From a checkpoint of a small transformer trained on Wikipedia: a variant of Muon for these matrices.
MLP neurons of a small language model. Each row is named by its layer, matrix (gate and up: input weights; down: output weights) and neuron, and shows model dimensions 240-335. Each number is 128 + 32 x the weight over its row's rms, rounded and kept within 0 to 255. A neuron's up and down rows have the sign that makes its largest values positive.
Before each neuron's rows, "fires on" lists the tokens most often at its 100 highest values on Wikipedia text that the model never trained on.

fires on: " |", "s"
L5.gate1737 [182  66 143  86 109 106 102  92 157 140 199 142 152 131 137  69 144 199  96 128 120  84 161 137 146 109  80 127  95 155 120 197 152  89 142 161 133 121 123  95  86 139 160  59 102 143 142  74 103 157 112 111 149 115 135 108  61 112 162  39 149 144  92 110 134 152 131  73 154 179 110 147 114 154 100 170 149  93 135 187  92  94 151 162 180  94 143 147 120 114 128 123 100 148 117  87]
L5.up1737 [152 127 152 127 129  76 146 168 151  94 187 136 134 135  82 109 110 114 131  75  92  80 134 176 116 117 133 109 175 131 152 172  46 109 122 169 126 155 129 189 100 133 149 134 101 181 114  98 112  99  77 117 186 113 128  81 170 116 178  60 162 141 160 111  86 122 137  87 118 152 134 129 128 236 112 145 168  84 142 139 137 146 186 102 186 130 121  97 121 131  97 170 125 158 156 133]
L5.down1737 [122 135 106 123 161 156 126 137 102 138  93 136 163  79 128 114 101 132 172 122 153 159 149 161 140  88  92 141 123 148 177  95 106 125  95 101 123 112  91 157 122 109 176 168 156 136 121 118 125 110  78 124 199 103 144  80 138 130  89 111  77 134 113 157  85 148 123  98 181  88 204 163 163 119 134 123  66 152  85  63 107  99 143 163 179 140  64  75  83  96 126 115 195  96 114 218]

fires on: " in", " ", " the", "2", "1"
L5.gate559 [111 165 117 152 145 145 147 163 138 161 181 127 122 109  93 135 100 147 164 100  93  48 122 153 131 134 117 178 125 154  70 127  91 155  93 133 228 108 157 143  89 179 100  92 128 218 123 153 123 124 154 129 130 121 147 151 122 105 125  76 132 196 155 154  74 117 171 163 132 129  99 196 175 104  85 116 150 173 163  83 137 113  50  99 157 130 151  99  72 139 160 152 145 116  88  85]
L5.up559 [158  87 136 155 170 107  34  54 165  86 142 130 135 134 166 150 127 112 149 130 143 145 106  95  81 140 162 133 143 119 126 118 107 128 179 124  83 112 154 138 140 144 113 162 180 140 187 137 150 182 125  82 151 126 117 139 123 110  52 110 141  97  88 196 146 132  58 220 147 197 156 182 150 161  94 120 131 149 124 162 133 167 178 131  87 115 179 158 105  79 120 140 135 134 142  97]
L5.down559 [127 149 133  91 110 142 112 128 123 153  44 115  65 167 142 152 114 126 130 119 132 192 125 154 105 163 120 123 127  52 113 152 129 122 124 131  95  88 135 125 159 128 149 147 171 119 128 141 104   5 132 154 132 147 133 122  98 102 117 122 137 131  93 150  84 109 117  78 143 132 130 134  67 135 113 146 103  91 119 201 143 160 164 163  60  99 150 117  91 181  92 118 119 122 106 142]

fires on: " ", ")", "er"
L5.gate1425 [128  98 163 137 108  75 171 119 116 116 117 159 126 130  63 199  97  79 127 132 137 176 168 121 105 169 169  87 128 201 146 149 108 149 150  62 139  82 108  88 106 151  70  90 156 123  97 169 142 153 166 107  87  80 166 185 166 147 102 125 120 116 151 176  97 134 143 166 164 124 133 115 146 199 117 137 143 100 133 119 135 111 137 130 166  75 138 135 126 126  81 200 120 105  74 147]
L5.up1425 [131 128 173 125 151 100 154 113 122 159 158  80 143 154 130 124 156 110 142 105 174 100 107 130 164 143  86 135 179  94  98 177 138  62 184 168 122  77 134 123  65 105 110 143  90 127 118 156 165 107  78 187 149 121 160 117 140 202 190 119 102 144 140  84 110 175 152 165 130 137 166  91 138 169  86 106 153  95 135  72  86  68  75 145 129 131  97 125 111 112 162 140 157 154 115 139]
L5.down1425 [166  68 117 126 132  82 177  60 166 133 102 112  90 136 102 116 102 137 102  77 118 129  93 101 132 126  90 148 120  96 170  78 191  67 169  93  93  73 121 131 143  79 209 198 160  84  94  95  77 158 121 122 110  64 148 169  96  60 164 159 142 141 143 104 120 118 127 139 125 113 127 101 129  79  69 171 142 145 120 142 132 191 138 142 118 141  98 143 154 103  81 175 105  35 146 153]

fires on: " film", " series", " book", " is", " was", " which"
L5.gate291 [122 123 112 139 193 145  95 123 115 200 141 147 131  70 134  99 139 170 127 193 182 147  84 138 154 151 123 170  71  50 176  76 130  71 201 116 132 121  92 176 172 163 108  54  90 183 143 118 119 174 105 124 119 155  88 138 122  63 149 115 143  43 102 143 162 183 160 106  99 147 137 136  72 100 116 124 150 127 110 101 119 161  86 194 148 159  98 131 202 126 145 165 118 160 143 135]
L5.up291 [122  93 171 144  87 134 125 100 132 126 144 144  79 133  96 142 129 107  85 170 116  50 130 147 133 108 154 164 122 141 122 171 139 111 148 100 109 153  96 166  81  94 121 123 160 108 148 125  69 139 104  67 116 126 126 133  90 113 125 153 128 154  82 133 131 111 165  93 175  95 149  93 159 102 146 127 128 120  99 109 158 103 145 100  80 141 149 167 147  92  37 101 118 116 113 112]
L5.down291 [146 128 106 136  99 158 153 131 103 187 114 101 112 151 150 120 167 147 156 106 167  43 127 154 155 170 153 128 135 148  72  99  73 140 186 153  97 141 141 159 151 141 136 113  78 150 173  92 137 124  95 108  70 130  77 161 121  94 122 128 188 111  93 127 125 140 134 130 153 144  96 165 150 122  97 149 111 139  99 136 142 130 131 140  82 116 121 175 152 153 183 175  92 151 100 111]

fires on: " the", " The", "0"
L5.gate858 [165  48 121 141 125 154 167 101  95 185 124 113 163  99 181 118 117 160 145  42 136 175 104 180 178 163 157 124  98 179 131  61 177 117  96 105 126 111  88 124 199 154 130 102  88 146 120  99 130  85 110 120  69 154 143  97  91 126 148 108  94 173 139 109 146 125 154  98 129 148 138 134 119 170 151 157 128 135  73  95 196 109  93 110 165 129 107 136 131 128 157 125 157 129  93  59]
L5.up858 [195 139 148 185 107 163  95 103 102 135 111 110 107 149 157  64 148  80 111 145 172 114 138 154 153 103 173 144 103 104 156 137 185  88 121 125  70 103 169 134 119 151 191 157 145 126  71 125 167 148 121 164 136 116 121 101 123 108 140 135 119 141 137 126  75  87  97 114 161 110 167 123 132 139 115  86  88 130 166 123 117 150 161 148 150 144 150 181  95 179  82 109 120  48 129  96]
L5.down858 [111 182 156 129 107 161 109 123 137 150  92  75 122 177 142  47 129  68 120 150 134 171 115 156 174 152 152 140 124 150 166 100  97 120 101  98 156 110 145 129  97 154 192 146 128 159 139 144 159 100 150 133 168  74 157  50 129 140 125 125 164  86 123  82 119 121 150 131 146 114 162 105 149 148 111  95  59 118 108  95 105 118 113 155 138  91 177 124  64 111  49 153 133  81 112 131]

fires on: " was", " years", " for", " spent", " is", " ("
L5.gate952 [102 136 100 192  93 133 151  95 130 110 142 108 101  60 144 128 110 176  98 133 147 153 124 188  96 123 148 186 169  75 128 149 142 138 108 133 172  76  46 155 151 139 140 139 166 119 119 143 144 124 147 112 166 120 100 204 115 151 159 148 117 104 107  99 107 135 131  91  76 114  98 164  72 159 152 113 130 158 126 165 114 136 152 117 116 170 137 178 101 117 104 153 140  59 127  72]
L5.up952 [165 122  88 121 156 117  95 117 187  83 152 129  45 114  65 158 123 178 110 153  94  96 124  54 119 145 177 159 147 120  97 104 153  59  89 138 126 133  73 156 105 101 158  98 207 150  93 144 189 181 159 106 111 179 139 140 137 111 104 218 128 150 146 142 132  86 135 149  79 115 188  68 129  95 149 181 147 131 178 152 100 132 101 157  70 158  93 143 130 118 153 100 115 147  65 197]
L5.down952 [152  48 150 134 140 136 161 132 192  78 152 171 108  96 139 126 108 198 106 115  84  99 125  79 114 110  97  91 105 119  79 121 146 124 160 153 138 171 151 124 125 123 183 116 119  84  79 163  92 132 166 117 166 181 178 119 154 145 138 172 141 135 168 120 113 145 127 119 184 199 101 154 197  80 124 135 112 109  92 136 213 112 151 201  93 110  84  62 106 161 146 138 167 125 119 132]

fires on: " |", "-", "===", "th"
L5.gate1131 [144 141  86 103 136 109 113 143 193 163 118 143 151 106 113 104  74 151  88 150 161 119 195 144 165 133 202 102 178 127  73 122 113 109 151  66 184  99 129  83 111 175 232 127 124 100  91 112 131 123 139 148 146 121  79 123  94  89 131  88 116 115 175 114 154 132 133  90 192 158  89 129 149 164 148 153 129 200 150 135 118  82 171 118 140 162 146  75 130 115 154 132 170  77 184 143]
L5.up1131 [124 145 161 100 143  48  98 134 131 148  96 132 168  95 149  75  94  82  69 144  77  96 172 126 116 123 188 104 109 144 112 109 125 103 100 146 200 158  98 110 150 143 116 125 144 123  98 123 158 106 169 127  97 117 138 124 110 112 111  76  95 148 143 104 106  78 100 137 160 131 107 138 130 135 130 122 164 133 101 143 130 106 137  96  86 107 130 127 146 192 138  99  36  92 195 134]
L5.down1131 [147 154  98 183 164 115  77  66 152 184 157  97 155  81 145 139  61 140 142 179 154 163  81 171 135 178 111 115 104 138 112 128 118  86 166 156 216 180 135  85 167 127 116 128  36  60 152 101 111 114 103 101 128 128 131 104 128 114 182 102 173 128 108  86 196 105 135 174  98 116 110 163 149 183  69 147 148 139 142 137 109 122 167 124 165 108 134 147 147 130 113 156 144 148 163 101]

fires on: "0", "7", " left", " home", " up"
L5.gate69 [114 118  93 155 173 129 178 160 155 110 130 171 180 122 108 108 171 161 152 160 110  88  98 147  82 147 152 184 156 107 135 142 183 146 109  98 198  83 114 184 128 174 138  96  76 143 124 157 134 124  82  84 151 165 121 168 108 108 175 113 113 114 136  99 143 132 158 101 211 103 117 107 114 138 106 173 180 161 155 105 154 108 103 137 129 130  94 175 127 152 147 124 137 114 152  94]
L5.up69 [138 142 176 162 203 138 168 139 187  69 139 157  77 161 139 139  78 122  83 186  52 120 130 152 148  81 175 110 186 114 182 158 150 157 202 136 132 167 118 113 104  70 104 155 137  83 130 161 105 165 159  49 110 187 192 129 105  78  98 119 174  52 134 104 159 152 139 106  95  71 184 135 157  64 178 121 134 116  79 113 115  97 140 155 139  99 155  66  97 123 141  79 111 132 133 116]
L5.down69 [ 62 162 151 149 148 152  82  85 106 142 109 134 195 134 142 104 193 143 115 163 112  99  86 147 155 168 156  81 119  81 171  91 144  84  76  92 125 112 114 162 126 152 116  87  91 192  55 156 151 134  67 175 148 136 159 134 137 123 177 150 154 120 164 155 164 103 148 122 115 133 117 124 168 174  68 153 157 134 126 110 134  75 107 113 120 132 122 164  83 108 116 170 163 138 186 133]

fires on: " in", " on", "-", " High"
L5.gate153 [141  64 126  71 149 162 130 164  71 151  94  69  94 146 155 128  99 111 188 161 160 130  77  92 143  74 173 174  96  73 108 115 133 128 118 134 134 176 166 107  90 105 135  56  91 155 100 118  73  65 114  79 101 100  86 133 107  94 115 133 152 113 112 111 151 185 130 133 158 122  85  90 137 162 115 150 136 121  90 122 125 126 106 155 160 146 101 149 135 125 151 146 218 103 119 142]
L5.up153 [106 122 172 131 124 207 121 144 127 187 140 128  74 109 136 127 134 175 146 173 113 111 130  55 143  78 152 163  76 120  89  78 138 132 117  69 148 155 130 139 127 152 152 113 138 126 105 135  91 151 147 144 137 117 127 128 167 143 110  89 136 151  31 156 107 185 148  60  86 121  91  49 147 137 107 160 133  72  97 121 141 108 107 155 174 111 122 130  74 141 104 153 150 107  90 105]
L5.down153 [184 159 110 100 104 102 102  81 159 170 164 100 106  78 135 124 120 112 182 115 175 138 152 182 153 139 136 160 130  77 109 122 127 100 105  88 117 179  80 137 152 129 154 107 186  72 125 133 132 112 152 193 113 120 137 153 150 146 140 122  97 144  75 116 143 182 116 119 154 163 105 114 208 118 127 176 125 148  56 136 138 136  84 148 225  98 100 114 164  65 126 111 108 148 131  40]

fires on: " one", " two", " One"
L5.gate1419 [183 165 136 132 113  79 170 168  95 128 169 117 153 113  92 149  86 160  81 148 128 115 225 120 164 143 197  82 130  99 123 129 163 161  32 111 101  72  91 131 129  85 119  90 118 153 124  82 164 125 142 155 148 130 223 108  92 136 117 112 128 106 146 134 126 101 166 168 127 104 139  77 126 156 114  92 157 139 166 150  81 156 168 138 161  96 105 148 101 151 153 103 159 148 127  70]
L5.up1419 [121 123  80 136 114 100 167  98 124  89 134 116 131 142 104  95 159 144 110  90 149  81 135 122 152 138 123 118 157  85 134 160  92  52 142 140 127  70 149 126 139  77  93 130 171 105 144 135 124  94 122  83 143  92 134 123 147 146 121  86 139 135  94 123 157 137 162 136 142 153  98 183  85 164 154  89 140 184 152 152 135 154 101 134 153 172 130 100 200  97 160 133 153 152  60  56]
L5.down1419 [ 82 160 108 108  71 142 144 152 150 161 101 169 130 147  71  95  93 129 149 110  82 150 248 166  75 148 132 123 108 139 167 127 111 106  55  41 127  84  97  68  95 166 119 111 118 156 108 154 210 124 150 220 145 110 148 141 118 105 116 135 115 129 171 115 156 109 136 149 234 167 133 142 100  94 134 115 160 122 136 123 149 147 159 147 107 124 119 106  67  98 204 103 153 142  86 160]

fires on: "0", "2"
L5.gate332 [138 103 173 119 136 165 109 126 102 115 164  63 106 136 124 139 118 132  45  81 211 111 125 182 153 159  93 158 137 180  85 222 128 114 101 155 184 118 113 143 117 124 135 144 111 148 130  73 114  82 109 179 137 107 123 164 116 126 198 104 124 105 115 102 149 160 100 128 177  62 125 120 199 109 153  87 147 177 147 153 131 132 133 213 128 139 152 118 152 108  92 171 179  91 119 123]
L5.up332 [117 129 135 167 157 101  70 125 123 104  76  98  86 126 149 108 117 136 110  75 180 161 179 123 105 138 134 107 134 109 152 129 136 131 134 137 145 150 173  77 146  99 122 189 142 150  19 165 144  80 118  62 125  98 129  95 179 126 118 170 138 161 134 165 133 149 103 111 112 147 146 125 153 117 125 191 147 128  43 132 110 189  56 125 114 128 137  52 131  83 104 113 160 115 148 173]
L5.down332 [100 127 165 135 125 148  98 103 122 172 117  63  75 165  93  66 165 117 187 118 100 121  96 114 106 142  92 111 162 111 106 122  54 123 128 159 167  88 128 164 156 101  99 126 161 130 155 126 127 159 100 125 117 150 136 110 151 123 110 114 148 162 144 106 101 102 147 103 139 189 161 161 134 134 105  80 147 206  87 100 199  85 134 146  54 125 139 107 102 176 121  54  62 160 186  83]

fires on: ",", " ("
L5.gate1761 [180 177 106 155 125 160 117 138 101 111 115 100  57 170 152 105 115 116 194 145 105 131 127  77  95 138 111 156 140 102 101 139 105 154 156 145  93 118  68 154 134  87 118 130 161  58  92 124 142 121 121 131  86  93 144 141 121 102 127 146 125 104 161 123 125  91  94 135 145  75 130 107 121 142 177  87 124  77 162  54 217 135 162  95  99 152 149 185 151 137  71  98 146 122  96 111]
L5.up1761 [132 142 180  92 146 130 107 123 160 153 110  70 131 104 100 172 125 123 136 110  92 173 151  95 112 107  97 139 177 145 130 137 143 136  75 109 107 111 135 154 147 176 148 154 204  99 107 115 165 155 154 144 128 122  99 160 167 131 132 112 133 124 140  74  95 135  97 127 148 117  68 122 124  90 103 143  63 145 137  89 100  85 117 125 103 126 132  75 157 172  63 180 119 142 117 110]
L5.down1761 [164 166 165 105 124 144 161  74 139 120 148 121 126 167 134 147  76 152 175 102  99 161 134 133 105 108 148 108 119 140 167 165 117 111 148 142  95 134 131 156  95 157 124 127 124 124  96 142 135 134  62 185 118  85 142  79  70 154 116  82  88 120 124  77 141  96 108 182 144  54 174 152  83  68 121 185 100 129 180 151 153 166 136 158 138 163 155  70 129 191 147 141 177 115 115 127]

fires on: " of", " (", " from", "2", " for"
L5.gate84 [188 134 175  76  87 134 176 127 105 162 146  94  96 127 120 111 126 154 148 109  78 113 131 102  94  65 131 119  26 110 126 163  94 117 152 144 120 107 109 143  99 138 108  90  88 138 162 160 102 131 134 163 171 124 186 104  97 127 106  67 123  61 179 157 148 129 174  93  71 184 104 114 150 127  84 114 115  66  92  98 148  96 147 156 130 129 135 166 125 103  96  94 168 132  84 175]
L5.up84 [147 158 100  54 111 144  66  76  82  84  83 125 116  94 109 115 207 139 149 126  92 143 198 166  72 116 105 154  68 174 130 161 110 108 109 140 129 168  73 186 107  95  54 114 105 125  96  86  63 101 113 102 180 165 115 153 127 103 149 113 123  69 176 165 149 132 134 116  92 103 153 155  94 129 106 135 144 164 127  88  84 104 165 138 187 167  98 130  89 129  97 123  98 158 126 161]
L5.down84 [136  78 118 211 104  94 142  68 149 101 111  91 110 162 111 161 174 112 119 139 146 136 124 118 100 169  62  74 138 182  98 142  89 107 132 121 126 104 159 159 194 121 129 102 101 157 147 100 132 148 138 116  59 121 150  90  83 178 106 157 130  57 141 135 150 159  96  82 115  74 110 153 146 116 150 105 122 129 164  88  57  77 170 152 176 162 141 169 105 180 139 133 108 103 121 106]

fires on: " (", ")", " in", "3", "^{"
L5.gate149 [142 183 154 178 152 120  68 106 120 139 121 149 121 148 121 139 103 124 160 128  99 190 168  86  60 133 138  95  75 121 125  85 138 128 147 183 120  49  82  87 118  95 153 100  99 151 125 165 118 116  88 127 116 152 147 196  99  94  90  91 120 118 128 115 122  66 156 124 204 132  72 129 226 141 119 175 134 108 128  86 131  84 108 113 169 165 135 140 108  72 195 131  71 143  98 121]
L5.up149 [111 108 174  84 152 110 143 133 183 140 135 112 198 117 110 120  82 152 151 147 101 153 132  66 138  90 134 203 108 157 109  80 200 124 143 134 128 166 123 111 150  85  98 102  89 186  97 114 119 123 134 117  64 131  97 166 176 174 150 104 146 125 142 155 136 103  71 176 103 118 158 120 193 150 146 131 176 128 151  94 132 159 138 149 179 177 131 152 109 102 142 158 121 193 144  98]
L5.down149 [ 62 110 134 176  81 121 147 172 157 104 157 109 154  71 169 132 176 218 125 132 109 158 128 138 104  98 101  89 185 107 113  90 119 103 142 141  99 174 172  73  99 131 102  70 189  70 128 144  92  81 114 138 114 131  49 159 142 117 130 131 123 185 115 149 131 115 114 183 125 165 169 185 108 110  58 123 143 116  99 107 177 132 104 130 116 107  86 129 107 163 179 155 119 100 163 154]

fires on: ".", " over", " at", " under", " around", " on"
L5.gate989 [139 144 198 156 136 124 117 108 152  34 144 127  79 137 117  79 110 144 145 191  75  74 183  89 160 172  83 150 211 164 130 136 126  98 160 106 154  89 101 115 169 133  98 153  54 126 153 149 142 110 114 137 144 176 155 132 133  81 158 135 127 131 119 122  61 110 129 146  75 192 155 146  85 140 155 136 115 144 148 128 112 147 142 131 190 143 133 162 128 185 133 119 134 135 142 103]
L5.up989 [137 147 146 140 179 123 128 201  89 105 155  97 119 170 194 148  76 137 160 108 141 107  71 109  98 159  85 168  96 176 118 141 116  89 185 134 125  57  96 173 117 121  92 191 114 106 111 211 148  88 114 158 180  99 128  81 147 134 156 135 140 200 162 145  93 114 136 110 143 130 138  97  87 112  88  71 142 157  34 154 192 100 136 147 141 143 139 177 125 156 144 160 132 122 151 145]
L5.down989 [147 130 141 171 137 203 141 141  98 182 145 129 134 128 111  78 135 134 103 181 106 141 133 125 130 107 122 119  89 113 163  97 143  96  90 133 146 151 124 134 187 107 114 119 136 138  88  98 116 112 122 173 108 144  49 138 133 119 216 113 125  81  96  87 177 147 127  55 140 194 164 114 104 174 128 116 141 124 175 131 120  86  92 163 141  75  57 125 115 150  92 114 109 146 147 164]

fires on: "8", "3"
L5.gate1549 [165  92  97 128 109 131 140 179 139 204 114 173 126  78  96 130 146  53 165 140  99 122 140 143 145 125 169 152 163 126 188  91 147 119 119 139 138 118 132 123 106 133 136 113 146 168 115 160  91  99 169 137 158  73 142 144 165 126 117 128 171 166  88  89  75 109 105 156 110 174 128 166 155  95 155 121 141 113 126 127 105  96 147 101 148 133 116 106 185 161 118 100 178 125  93 154]
L5.up1549 [144 176  70 173 150 124 128 144 132 157 128 164 203 117  91 128 109 156 176 110 108 116 118 142 146 113 129 131 134 126 174  98 169 143 119 132 146 151 149 115 187  89 115 123 105 121   8 133 149  93 160 113  53 113 190 142 159 116  96  84 163 137 106 117 175 162 139 156 154 108 108 170 170 173 132 117 130 125 111  68 148  57 108 115 103 170 138 128 165  74 167 157 178 114 148 136]
L5.down1549 [ 91  86 155 122 116 113 121 129 144 128 168 113 121  82  92 183 123 154 117 139 139  94 121 137 126 115 111 116 183 119 208  90  91 108 120 221  96 176 139 129 164 137 131  89 116 132 147 147  94 127 142 148  98 109 161 111  94  74 100 113 154 126 167 114 167 170  99  77 167 119 157 104 112 113 119 144 107 128 130  53 132 103 115 121 127 128  63  94 174 160 132 154 131 106 145 146]

fires on: " in", ".", " on"
L5.gate1480 [131  84 133 140 105 117  93 142 126  60 136 118 128 125 112  86 131 145 182 161 131 159 147 133 121  98 112 153 149 154 150 106 154 109 192 130 106 163  99 124 119  86 132 194  98 151 131 100 100 122 123 162  75  87 139 116 104  95 153  81 106 109  99 131  81 141  97 170 136  93 101 153 142 113 134 136  61 140 131 157 136  79 157 134 115 170 119  83 114 109 127 145 118  77 167 191]
L5.up1480 [112 105 150 177 145 158 167 188  87 140 149  92  98 119 128 102 115 124 168 104  78 151  93 130 100 150 148 138 149  87 181 148 134  75  90 129 148 175 180 143 163  76 122 173 128 132 121  95 139  70 120 109 112 106 114 101 102  84 101 129 132 146 121 119 161  98 131 114  92  76  74 198 157 125 139 135 155 168 120 248 140  82  90 146 158 120 177 147 149 110 157 114 177 121 151 169]
L5.down1480 [196 129 168 129 143 139 104 179  82 166  68 151 175 109 137  84  99  97 139 145 155 107 137  88 177 112 165 135 153 118 162 149 151 171 144 149 181 141 105  87 140 127 143 135 129 141 127 113  92 131 177 118 167 137  94 109 136 100  90  92 168 145 175 178 124 193 151 154 187 166 162 144 163 172 146  94 130  90  98 137 112 144 165 166 170 169 132  75 176 112 118  75 141 137 141 141]

fires on: " the", "8", " a"
L5.gate443 [123 118 151 111 175 123  84  82 165 130 131 128 174  95  84 136 164  87 132 136 131  93 128 121 160 115 192 137 129  97 134 138  83 128 100 122 116 155 109 165 141 105 170 102 152  88  95  81 108 104  80  99 157  92  61 121 106 165 118 193 167 125 106  64 157 128 119 130 155  86 152 206 122 121 175  76 148 144 109 141 128 116  90 125  98 137  95 204 122 111  86 133 152 174 110 145]
L5.up443 [129 137  76 150 149 109 145 103 133 173 121 122 131 217 102 126 108 124 137 162  87  65  88 135 134 118 120 121 165 127 156 120 141  86 124 107 115 127 131 154 123 121 188 138 194  71 123 160  86 150 156 127 165  92 122  93 114 143 120 153 144 102 158  85 147  55 149  99 173 103 176 117 131 140 166 166 146  96 134 111  91 155 130 156 176  94 161 172  90 179  88 113 123 170 197 140]
L5.down443 [102 105 131 198 201 139 112  81 217 143 202  81 140 206 152 165 126 168 122 186  61 129 119 140 193 103 155  72 152 150  97  69 108 107 108 129  83 143 114 124 127 103 152 155 125 115 163 112  76 120 127 151 128 141 178  82 143 172 131 131 113 181 117 102  84 114 147 150  96  51 147  59 155 136  97  71 139  98 119  90  99 117  87 117 167 134 152 154 101 138 108 108 142 168 143 123]

fires on: " ", "ent", " as"
L5.gate1493 [125 100 125 156 103 112  96 181 122 164 147 163 118 168 125 102 130 105  95 116  84 174  90 106 148 119  86  72 127 166 186  51  92  80 153  96 172 110 141  57 132 158 116 173  55 134  99 139 139 133 162  79 176 145 154 111  89 121  86 124  88 109 180 144 159 109 144 133 156  89 175 138 153 138  97 126 151 174 120 173 140 121 119  83 188 159 163 103 163 128 157 154 150 128 141 109]
L5.up1493 [ 89 123 191 211 119 101 103 120 165 121 159 153 151  83 131  88 124 142  74 114 175 120 171 104  67  67 154 217 147 158 132 140 162  86 159 108 145 105 165 142 154 153 135  97 124 116  88 131 169 123  86 133 104 114 163 134 132 146 136  80 123 147 112 135 124 126 140 149 140 125 116 137 124 154  80 194  62 125 108 104 125 139  70  84 146 164 188 130 208 128 139  58 169  80 132 154]
L5.down1493 [159 171 106  79 107 158 158 150 136  65  85 131 123 159  91 163 199 154 189  59 156  85 123  94 149 138 100 159 102 146  93  60 131  58 101 148 114  84 150 101  95 126 161 117 179 147  47  82 123 112 120  78 154 151 130 151 115  80 174  72 124 184  93  58 142 131 140 170 154 112 155 108 151 107 132 112  67 155 110 117 127 110 127  77 148 161 113 166 110 144 109  79  71 153 143 170]

fires on: " one", " \"", " part", "One", " One", " among"
L5.gate1536 [129 147 159 122 124 106 137 150 116 134 141 120 100  77 116  98 112 151  79 112 159  94 160 172 155 136 219 103 148 143 192  90 141 103  73 111 152 134 145 156 165  87 135  98  80 178 118 110 130  87 152 136 135 164 108 109 113 148  92 139 116  65 138 138 115 171 138 161 124 190 121 110 132 169 177  68 178 132 206 128  62 141 168 102  23  77 172 101 153  87 179 166  66 125  72 140]
L5.up1536 [128 177 154 126 130  80 180 147 109 136 140 100 170 108 137 109 124 141 144 165 137  97  97 144 146 167 183 107 113  95 101  92 154 146 141 102 111 128  67 152 150 104  93  86 150 153 115 112 173 109 136 140 143 114  94  93  95 183 128 134  70  74 105 101 130 193 105 158 185 168 106  90  74 131 216  93 162 100 126 141  96 123 187 168 144 112 143 139  96 113 106 124  98 179 135  98]
L5.down1536 [170 184 125 111 130 124 153  90  70 105  88 121 123 123 115 117 146 157 170 119  81 132 119 118 150 208  97  86  83 129 117 144 114 103 107 118 224 116  70 143 150 163  81  74 160 176  68 129 143  43 132 165  89 107 144  74 121 158 132 117 121 127 153 111 130 100 123  87 190 119 141  90 126 181 136 123 102  95 161 139 144 135 159 198  95  92 170 135 100 133  96  73 107  83  76 127]

fires on: " played", "1", " play", " national", " ", " W"
L5.gate537 [145 117 107 213  93 156  85 153 132 128 173 101 182 114 171 135  84 124 141 183 147  80 139 108 146 114 109 126 189 134  95 118 113 105 131  92 177 186  86  65  99  91 116  97 118 135 143 177 128 122 174 134 103 125 115  85 131 127 136  94 150 148 161 126 179 126 160  97 118 137 127 184 109 110 137  86 107  61 180 117 129  94 151 125 148 177 101  79 143 119 138 168 151 160 179 125]
L5.up537 [129 130 186 104 114 114 151  70  99 147 141 117  72 134  95  94 129 132 124 102  91 158 178 134 175  77 150 114 108 139 158 184 188 164 124 185 103 173 182  99 121 172  37 192 149  76 141 132 109 146 143 183 168 144 129 156 172 159 153 142  75 145 134 138 121  63  84 102 160  82 133 146 194 130 105 155 141 142  94 100 147 138  73 115 158 114 200 117 191 112 104 110 136 120 170  68]
L5.down537 [108  82  92 139 147 109 132 105 125 112 150 134 127  94  76 117 143 145 151 106 184 151 129 174 127 142 141 125 107  76  88 107 109 157 128 132 116  80 106 175 154 113 114 173 181 131 128 117 113 138 172 134 124 168 159 104 146 113 168 208 100 116  63 163 143 142 128 160  93  99 136 197 136 153  93 178 127 194 109 117 108  91  60  82 115 186 148 142  94 104 113 143  71 136  84 142]

fires on: " for", " in", " into"
L5.gate1501 [142 126 149 133 110 127  76 141 111  69 144 104 135 105 117 118 161 175 157 138 173 130 215 160 113  92 132  99 121 146 158 206 108 164 143 120 181 168 104 134 161 131 105 113 132 135 126  97 120 163  75 112  97 131 131 171 118 110 126 106  60 156 141 132  74  93 148  94 162 105 130 147 140 115 111 135 154  56 108  71 140 119 105  80 144 114 188 174 108 144 174 123 121 141 188  96]
L5.up1501 [157 119 142 145 176  74 110 178 140  91 126 100  86 148 131 123 122 132 162 161 104 150 199 171  73 107 117  69 149 159 143 230  77 119 126 135 140 152 122 126 126 187  69  80 131 145 121 122 129 128 144 122  96  93 131 127 121 132 112  85 144 147 155 140  74 171 157 118 117 105  84 150 131 111 117 142 149  53 141 161 175 195  39 116 148 140  99 161 113 141 175 194 159 184 149 154]
L5.down1501 [ 52  61 139 143 134  74  87  44 126 125 153 109 152 145 196 128 164  99 117 151 132 107 127 137 164 136  55 145 136  97 137 147 154 111 140 129 126 129  82 121 112 145 120  68  73 143 128 110  81 132 154 111 135 132 156  91 139 122 119 123 154 179 140 174 155 115 116  47 103  93  76  80 117 140 118 172 134 105 120 156  75  98 128 105  81  78  54  89 139 117 114 162 138 174 135 150]